config.yaml
num_hidden_layers: 8
hidden_size: 512
num_attention_heads: 8
num_key_value_heads: 1
head_dim: 64
intermediate_size: 1536
vocab_size: 16384
hidden_act: "swiglu"
norm: "rmsnorm"
norm_place: "pre"
norm_eps: 1e-06
positions: "rope"
rope_theta: 10000.0
rope_fraction: 1.0
qk_norm: false
attn_scale: 0.125
bias: "none"
tie_word_embeddings: false
parallel_block: false
init: "orth"
init_std_qkv: 0.0254
init_std_o: 0.0315
init_std_up: 0.0363
init_std_down: 0.0363
optimizer: "muon_hyperball"
learning_rate: 0.00867
lr_mult_qkv: 0.5
beta1: 0.95
lr_head: 0.00266
max_grad_norm: 0.5
warmup_steps: 200
schedule: "wsd"
decay_fraction: 1.0
decay_shape: "linear"
final_lr_fraction: 0.05
batch_tokens: [16384, 32768, 49152]
max_seq_len: 1024
doc_mask: true
train_tokens: 381300000
max_steps: 11664
dataset: "wikipedia_en"
MLP neurons of a small language model. Each row is named by its layer, matrix (gate and up: input weights) and neuron, and shows model dimensions 128-191. Each number is 50 + 12 x the weight over its row's rms, rounded and kept within 0 to 99. A neuron's up and down rows have the sign that makes its largest values positive.
After each neuron's rows, "fires on" lists the tokens most often at its 100 highest values on Wikipedia text that the model never trained on.

L5.gate627:31 60 64 63 50 66 57 45 24 62 46 61 54 47 35 43 70 69 84 68 50 68 73 33 46 49 50 55 49 58 37 50 58 52 49 61 51 62 52 43 40 81 52 53 39 46 51 36 20 55 38 28 51 47 41 51 27 40 43 32 70 34 52 42
L5.up627:48 46 52 78 38 49 72 50 55 24 33 56 59 47 42 38 61 51 46 54 70 54 52 53 35 56 48 49 64 73 44 28 39 50 64 44 45 30 40 45 41 56 53 31 33 56 73 62 68 68 62 43 64 55 36 48 41 37 38 22 51 27 43 71
fires on: ".", ".\"", ")."

L5.gate389:71 36 65 60 57 46 60 48 52 63 60 56 67 59 46 48 63 64 66 44 33 43 63 65 68 34 43 39 55 58 71 44 43 46 47 54 79 42 43 43 33 60 66 38 70 45 57 44 31 56 35 36 54 38 41 72 54 66 54 38 29 48 66 48
L5.up389:75 40 42 62 47 45 34 34 29 46 49 68 55 48 34 59 70 61 61 66 36 47 60 57 65 28 48 43 51 26 51 53 51 56 39 57 48 62 54 34 46 54 76 55 57 56 48 42 36 53 39 45 54 43 66 59 54 60 65 60 35 41 44 51
fires on: "\n", " \"", "9", "0", "8", " single"

L5.gate1261:35 54 44 65 51 41 38 45 46 65 41 62 56 56 58 65 49 45 45 69 35 53 35 43 33 40 62 29 70 52 45 64 58 53 59 55 56 48 48 53 32 59 41 62 50 29 52 51 55 58 45 31 18 56 38 32 34 44 51 62 55 63 66 45
L5.up1261:44 51 50 65 57 34 39 52 53 37 63 66 47 71 28 58 34 30 54 49 41 50 62 47 62 37 55 55 44 24 44 26 47 44 32 58 58 52 51 43 33 64 71 61 51 58 29 53 39 56 55 55 35 34 70 45 24 49 58 63 53 43 66 41
fires on: ".", "0"

L5.gate1314:45 54 66 50 40 44 40 42 52 54 49 51 43 50 39 68 45 57 55 49 54 35 72 66 54 46 54 66 43 34 51 46 52 61 50 37 45 57 62 40 49 45 63 44 47 59 42 57 46 41 58 46 78 38 42 74 49 63 20 65 65 53 39 70
L5.up1314:57 58 68 53 56 56 42 25 35 37 57 51 55 54 35 60 58 32 68 58 41 64 64 69 53 45 38 49 36 62 35 47 47 33 46 51 59 40 38 50 77 54 41 58 45 34 52 50 53 41 47 46 49 51 55 60 77 77 47 67 44 50 36 65
fires on: " and", ",", " as", " \"", "\"", "|"

L5.gate70:43 45 62 33 48 40 40 82 53 60 43 53 50 41 54 55 31 58 63 44 46 62 60 44 54 50 49 31 45 51 59 32 59 46 50 45 58 46 54 64 47 50 38 52 39 51 52 58 51 45 52 53 58 53 39 42 51 63 29 37 53 70 72 66
L5.up70:40 37 49 58 69 68 43 56 56 37 49 45 49 59 39 33 42 48 46 62 48 44 49 66 42 64 27 47 58 32 52 31 45 19 78 68 50 57 47 53 28 63 55 46 60 67 51 53 55 56 72 20 45 55 73 58 46 50 43 46 46 24 49 41
fires on: "0", " ", "8"

L5.gate218:34 34 51 54 52 09 36 61 41 56 53 66 64 50 46 52 72 42 68 55 33 31 77 38 45 61 44 57 37 63 47 59 53 58 71 32 60 46 48 57 67 38 43 59 41 61 57 72 56 41 48 57 54 74 60 55 57 34 46 39 44 52 46 60
L5.up218:39 61 42 47 55 62 52 61 41 64 56 67 42 33 46 55 51 40 33 43 61 77 50 21 59 59 43 37 44 66 59 14 28 54 48 38 32 49 75 53 73 44 65 45 56 39 73 45 51 54 49 54 74 44 49 57 43 40 52 19 45 46 35 44
fires on: " |", ";", "0", " ", "1"

L5.gate308:54 57 57 35 51 59 44 47 56 34 75 63 50 68 43 86 57 38 61 60 47 42 63 42 43 89 46 47 55 54 57 57 40 49 51 52 53 41 41 45 56 66 62 73 12 29 77 56 55 67 53 66 60 55 45 42 44 37 55 46 38 43 40 62
L5.up308:48 39 81 54 64 66 68 47 40 58 48 66 43 48 44 44 51 58 42 57 58 42 85 60 27 50 30 50 66 42 42 49 54 65 27 45 53 42 39 47 42 57 75 51 42 46 58 57 49 72 63 61 59 67 61 56 48 56 47 44 51 38 60 40
fires on: " and", ".", " ", ",", "el"

L5.gate22:61 34 55 56 41 54 38 42 52 53 61 44 48 71 49 51 41 47 56 68 58 65 54 51 58 45 53 44 51 42 31 52 35 37 37 60 64 60 52 19 47 55 50 58 18 44 39 62 69 61 59 68 55 55 60 56 28 47 72 51 60 49 69 31
L5.up22:55 33 46 56 46 65 46 49 53 38 56 51 47 60 42 54 48 28 36 49 55 46 25 42 65 35 40 56 42 33 44 40 59 49 54 46 42 54 52 35 36 51 45 36 37 59 43 44 51 47 47 47 59 49 66 53 58 31 69 72 57 56 41 78
fires on: "\n", ".", ","

L5.gate1375:52 51 69 42 32 38 65 47 49 43 44 47 90 61 61 42 34 35 35 42 42 49 63 37 63 47 70 62 56 42 34 41 60 55 52 51 49 38 46 54 68 42 27 60 70 39 58 64 63 46 31 50 55 28 43 66 65 45 55 37 56 45 66 48
L5.up1375:58 27 52 33 53 50 68 38 40 35 45 41 55 38 47 49 40 38 23 55 63 59 47 46 53 45 55 54 66 52 54 33 29 50 29 54 45 63 45 51 81 45 52 46 47 60 51 52 66 65 43 43 64 35 52 67 32 31 54 23 54 31 61 55
fires on: " ", " |", "th", "l", "2"

L5.gate808:40 56 46 56 40 28 49 53 58 49 58 60 53 42 31 62 61 42 42 60 55 41 64 47 32 49 49 55 59 51 42 34 59 54 45 57 36 39 42 35 28 37 40 52 38 35 39 46 56 32 31 57 42 78 44 41 50 42 38 42 57 28 57 47
L5.up808:31 60 55 55 41 44 44 67 58 34 40 55 43 53 35 68 59 59 35 50 63 49 63 44 66 39 47 38 51 61 65 46 49 54 69 54 14 55 40 51 43 60 33 50 39 44 66 45 58 42 54 42 53 78 12 55 58 43 64 39 39 47 35 59
fires on: "-", ".", "\n", "=="